Weights of a small GPT-style language model, trained from scratch on English Wikipedia.
Size: vocabulary 2048, 14.8M parameters.
MLP neurons of a small language model. Each row is named by its layer, matrix (down: output weights) and neuron, and shows model dimensions 0-127. Each number is 128 + 24 x the weight over its row's rms, rounded and kept within 0 to 255. Numbers have three digits each. A neuron's up and down rows have the sign that makes its largest values positive.
A block is one neuron, or neurons of one layer that tend to fire together. Before each block is what it responds to, as a language model described it from the Wikipedia text at the highest values.

Responds to: Auxiliary-to-participle slot. Auxiliaries and adverbs between a subject and its main verb, especially perfect-tense ones, e.g. has, 've, ne-ver, also, historical-ly.
L10.down98:113127153129152111150110129129141122163135129085148177098134102185135160110162100140091172128138126118143116090147121105157167111137147172130148149158168127147135144150097177133119138112147070117117102122172096173148109096127141138112154136124129102148092131096166076159152121095112142101140090117115102133136112138125119127109126148084111129163116105181163113147149084141136131113120
L10.down629:123085126127147118114132151122096134145123149141113129161114110128142112149177118101135120151167123121153138117138139146127141152156143169134124160163133120161190132100171119122130131146139188152129090101118143115133169152151170108128138142116148128082134109140135154117167101110112119155115109137137143123169091102116142103134148142117147155100090170083134145119153125137144116127141

Responds to: Digits inside table numbers. Digits continuing a number in tables and statistics, especially after a decimal point or thousands comma (5.4, 986,144, 8.9), with rare mid-word pieces of long names.
L8.down148:107153150152112105130084093161114112127108160106115152154155150136154130122160153127152145121133115133125097123101087133114080087173118173115080086114116126120157148172157115188102132156064123116170131119108142154111133147122113104163138147112092145083132076152145141107115118102137156141156126136124120143107134101141130126123099120093108097097117136160143117151145136114135100155092
L8.down233:133173103088153012153141148115159110133115092150157127135106127136145115121136117137135105135137136166147125126093116146126132105131143160149102112127137141113121092131153134150176129174110141118125132132095102151124140144142095150132115146098126148115154127116121129147158175155140140112128093131111113166105158137141127163097095129145127152123103185136165122114137112135140114142119
L8.down253:101146136101160072137131131111168130129125119151115144109167148114097123150133079103110148123118119112118124106099112104135126145113123152074121132159135135127148113140176140117120118147105117134134119164160102150122121134163131118099090193081159100144157149140082177183139120089138141152100107094083118129094137104121156128113176134141128147116113159140136089121124142144143108122100
L8.down389:096149143100129092143118125154109136189176093151092122148134116115159125142147128159118090092138137137130096150140175092146156117111136118170142172084094181136098114111141126153112148138143138101132130079125099094143143175134122106127127112132094136130121119154132130130169127111130121130164118120111144125142136141102172088125149156156136154081133129138172110126124103124179119091125
L8.down571:137146150146176018131135136139164121134138148150114129103105141164153119120163134107113115153132116160159128140149145144137141145132144108085192154133150131148135144082113153089165148155133137133091160134108149106135140143136170127136116119106128142134106085112155126129099101102139153112127175138096167109149150161136141101103155119109085157128170111142137161114136121157125139127138
L8.down650:109152158100103018116085130137148104064113130144125139125090104126155104115109120136115127128151178086184124160125136162130136105130135112178125144122134114160133152123115054114117134095136076116133096108123097121135141144119145155156118121119095154122133103130137148111126165123143131140132136171141146159135164142138166135133115143130166163123121149118115105175129157113132133151123
L8.down679:122146056115129069135099102163108101130156124099073142184100109154095151133119152159107134116146164130124133120099113118126141137153143137096142116110151130123098136137165145104121132130078121105133078073115135165124140136129078174130107164124114154145123141096121149107147084098119076090146172151132116096098160095097086101155129105147111158160110140154108147132139132149124113151133
L8.down771:189127153087116065130128106135135068126141159084173111080145096093092112151144122161140106119105154122137133132100124118128157097128149131137146136163129094133125141132148091194048138105136137102133125135098122149157129169122102137155142117140134133104135175104103132145130194117124096133114111117118140119100100107129145131101153148153126099145127112122131146094117162079167129082110

Responds to: Table and list fragments. Mid-word pieces and decimal digits in wiki tables, lists and stats, e.g. the 1 in (−1.1), Point·s, Black·po·ol, often before ")" or "|".
L10.down149:099150084126136165099126174101140148136136141141139123109124113109106130131147094166142089085156119139134076107108152157131110127135139128142097128142152108087117118160144179140109113082168107163122117141151124167130117137131080137113084156131130215146073169134124147126132139121151164116103138163114114110087124115117118157146122091106117097098138152123136113141117140108116124100110
L10.down667:146165106143115085116113138095137111145120132135103111109120119137149126139160141133129150127112115161106170104121123088169130138150112159126100126137116179102148129106149079114123167126150149135136136150165074141108078107113148131150142170126146142129117135125138101121167136134145118081097136148115141100150157099123184138139096118112154138168139137164171158119156137102103090125123

Responds to: Census and statistics tokens. Tokens right after a number or figure in census demographics, tables and measurements, such as "were" after percentages, table pipes after years, units like km and mm.
L10.down253:138132145146162152108139109088119138136152108149121129127171120124130143133124134140170135150107106112109147140139103119146129142111136123158127118109108169089158123101127137143152145075159116161114145074131173087157167089158108161135133146139122119141111125104137143100147139107154064140082123103122149098119088129094123148100146089120148107111129140165084115103124163094129155081098
L10.down655:122152109129136166096119181123144146117127148089104174133112119165169148098107154114134151137101166120119127189121154133123119065156122107143170152113110163137088094078160167109124088177127102144131150132140093142141147131142106103145153157122117109104147127132118097110176083118142075145109118097149118113102104155174100165143122105115149144096130114117138157103167141126107134121074

Responds to: Verb "have" after subject. Forms of have (has, have, had) right after a subject noun or relative "which/that", e.g. "the village has", "which has been"; sometimes mid-word pieces.
L8.down66:091142124101129179137101118140122112115162106176166094116098110128117125166154131119144190150135148096140122120092093118146119153105157112132113133140140127089166099164142110107108140110168085153129163104112153123179156104124108104095124093095139159144134147097107160145107167133114146151081108166133122113145130118146138096161150157161179131149124124132120110111148154118134082121161
L8.down126:149110083122144049153127143131162132142123157129126102137136137179149160105133134115127110132145151110158143130118130140162123212124105122119146092112102172143145165121120150110114132110157119157160092107147106163151090139092072141120166155124098141130140120134117153111107157118121126091127093135113146171123131157187162153144150117105156137113151132111145092138142110119131129144126
L8.down195:140132137197147154112161140114117118157151077157063090122137093162139118163130096105132141149163116125115121125118126166151115106164148141140121133122116148123130169151113127128111114151127094136131145078110129128159098145165139106142141139118156114088158174129148115121160140129115160120119093132168159121131168118102097144145142119141134096112148121167107102091101136107167132123150
L8.down223:164117119171105126164129156088076098117148131149078177103139123130078117106109132152152162140151141132102113156154094108187109108112092079149104073122139093143134100110089124146047118119101131141157126105118117119128125144171124122093137121130095106147118155137107113117117152162124146113139118111115154149156200147124123136140088150105106144112107091098178121138116099090113130083170
L8.down328:112152112115084209110122115145114119163094117109141125136115124127133093104120094095153109126100126139148123099132124102126106121149103127093097135140131135094116086135134116114159113111127076106125099128151128189133165095131128125090112104114147114117127130154115092137126153142131149114168133164109137100165107075161143140092136111173096118140143126104135119130077070092146143124118
L8.down392:148111123111086200155111121083125139097111088134175117113104172124133154088115130122107123158168146137164122142157112156097121159164061116152107113137123133166128137142142164143142139107104131120176112118107160083183122115182131110115079182102149135130093112144126122104155095092125129098151122123127103102178135107139133160136110140134097155110168123121135119113134115150108139139142
L8.down533:119133126108193134130138123096129121133091106152131109114091121140134132141162136123166130145162108131073163081142141144142150132166109165119148162076100128124121120147120097094100114155197146148110100160118131120159133123112123146153089202133173137173133135140104114120111114150152105145117077146127118147109128108119133138139150148160147147148160112153101153096179157114122117152122
L8.down790:166113127104151176125145080111068096094103121120114106118113169165133116091062104121123109117123142115094108184114120159103151142102127141134131150158124131133123086109151156084126115130158133109136146163109164100144103140114131129139114141119163172082134138113118154188123136145102116104125126147107127133113099078191155143137148146135124109105104166115166121156172146088123140130122

Responds to: Mid-word syllable fragments. Vowel-bearing word-piece fragments right after an initial consonant, especially ro in broad, broadcast, unbroken; also dropped, floor, Frederik, plus blank table cells.
L8.down224:167142149139156012130134067144104116107135138131111145092105103150116132103121150167098120109162097140115134160084116126110150095135102154081101144119131151148091134082109151121089108148115129154141132140123102105120087159146119153131131109139112159154119145140100140146103149099158126120142120156129130124111142179127099119167149108113163123115111164169105123110123131120138145144117
L8.down272:120123106160155115122149096120073134121135111135077177131105150142164166129174128147119129097165109130170113131117160127103167118144128129165130115130116099094155115134138122187162087152152067140104109113126154090095091107142123155096122076158157143151098143101161135174165125177155130098163190128126136146108116080135121156088116149128076093170163144158133131122116144142122138104124
L8.down340:118085154173136071157143119141149084073171145120154129083122130128148135124131148132145139106197136123094120153117132136114136136138124157134141144117141127116086100122121134145139107140106191134174129139125152137098155138169151148172098110094099134134125128150163142137144139134084121158080125137093108150132176094139112120174111108114142115145104113113172081148108144113123156120164
L8.down435:117127133124130168134123126117147152092110152158129123164144130121142130139146129115151094133142137153152128131096116123127111147201109145113117121111099125165168119131142112144142110171125121103109123128111138097172154168151134162167101128119100196145140128129109129119148117136101141126132160162104095136149152094149113100168111154146100145119146145083164147142057142106108159133149
L8.down830:126129119087124089162074123128137128158157116120159161133152106133119108120100136137166146087126155156144120076101127116175141136145131126110164090136108116113140103133102051100149138122091122095141178114134125100130124137129129140124106136143108102176141137162140118154126148132138161078104065095117109092194136151101131165129112124138136137119154073117122122130127120117128126125126
L8.down905:088093149126158092117138117102090130146163131171112127140083118121148138154097150116094101161119148124116134131124096142128119100086105126147174137124123124118093179141120125120136142149148109137106126143106106085157134138149117155131174130124111094115110120137109154153123148128099119155095119148105086172145143122091104127103097152163121123143176088117108160150138130078125104143160
L8.down935:098131168136112178096142125121131137114122124134143131116144155125121075156142137116091093131110140139105131136143149139094139128120128166169138124135169127126094121110134113112128090109150119121100097113140161132156094085182153109156146119120143130122112090142149133174189142102114117121111092082109122103076181104088098152120115129104170131146142168120091135114089110099137122145159
L8.down982:140176101131096161109104116155134102135103149152125161141087117145146150104124148093126136156111088110146156131107120107127116110154122123175088143143107100108178122109116115120167099134131117136111106106136121154103180131110115137147087127186126123162132152093143129152089105123140174142124124124149121131110117110088144134076160127116121159078120137070163154148087107152139152109139

Responds to: Word-final completion pieces. Last subword pieces that finish a split word, mostly surnames and proper names (Brembil-la, Ekbla-w), contraction endings ('d, 'll, 't), plus has/had after a subject.
L7.down239:109126110077126227144137153155100123087158149116165127147143105139115079153109107082145154110107090139147129104136149082097119186108138121106182093101133142143115095174150100090104101144118150153116155154170117139139069086106161125128141106122113121142119155143082119149125129156120145143140105134151110123146101156087129155093150102114134139122137141121147109120099179105146151118156
L7.down275:164140134156166124141126164097077108120144187131123130086135123119094117141092091145139121131090149134153141118116116118143117151114122099148114109125146132133127107130145115108105154140122132121133129139106164208166122089172085156132164123107134148136158148150096127102097162115116101164118141073148101071131148098129101117122079126108113162115135140100086135122094119085132152153123
L7.down392:117099181134170095130148141118110130127146119121113172133111079166173096110117170142129115137112099135177126109125121152100097069127139171119163162096107100094133121148102112111140131129139114087118104081120126124098143104117162111126103123124190087106155173163124131144184143137164115124147101128124150103138116113103104124137127135116143116155171130126113127181109108103137110119168
L7.down723:163126142104106223141110138161183120093124092140148115129202140153124126119125142115138090142104121164126166110127134115138136134141108086134143115089114154134100113151136101099123102144137112140130126128144122112115119157104118128121109116146120152149161125097089137162084148114144128099167127149131147178125153106129166144122130081135108127107132161130092150138120104138137160111122

Responds to: Decimal point in tables. Decimal points within numbers in data tables, mainly vote percentages in election results (24.6, 46.8), plus weaker scattered mid-word fragments (Web-s-ite, record-ed).
L7.down193:099154143127148115138154067091119119171147105161103130137115107115146169146125115164115095116132157096129136113148085147094147126127158150065104133095116145139082081089139122116111150136121194130096112116106145126146153120140098117139157146111146129114111169138083144116107161155145124116152095114139097151162133129123103161116125123135108112109126070122173165131170159104096116124150
L7.down524:109111131157110182123119123126114106096123118135068145125133134091120140117124105145170116153107111118092132144136108146122138109174122143165115165113117090109154130148115105129100143108117140124131108114107118093137122119122168145125106156149070145118161140133144151087140156115128158133120152109129143089151161141072107109116120170147102101142128127116134116156124118146137089107092
L7.down577:106154126095108119107111138115155115094121125087143104134129135124128119126126129141115144113148096163131123146114143124133135132116119141134133163170138124181125126116152123109168087154143088105164128127143140173149119124168124096202162157150083124133148155128119083078162120098146185175133139125111132129130139155115130139109121133143129112104126096148129140063126089115147116129132
L7.down951:123122125120134021123104142179124162098133156104089162098142123109138106128097091152120094145152111130157143139137133165146111099126085117148124106116148139084130172130107148140126139111090115128133136111164185127126156162118133118112103170129078089119144138119131109084114139119171078129117140138164096089160147116110127149154150142136137175133108117145149089122091132131184146118120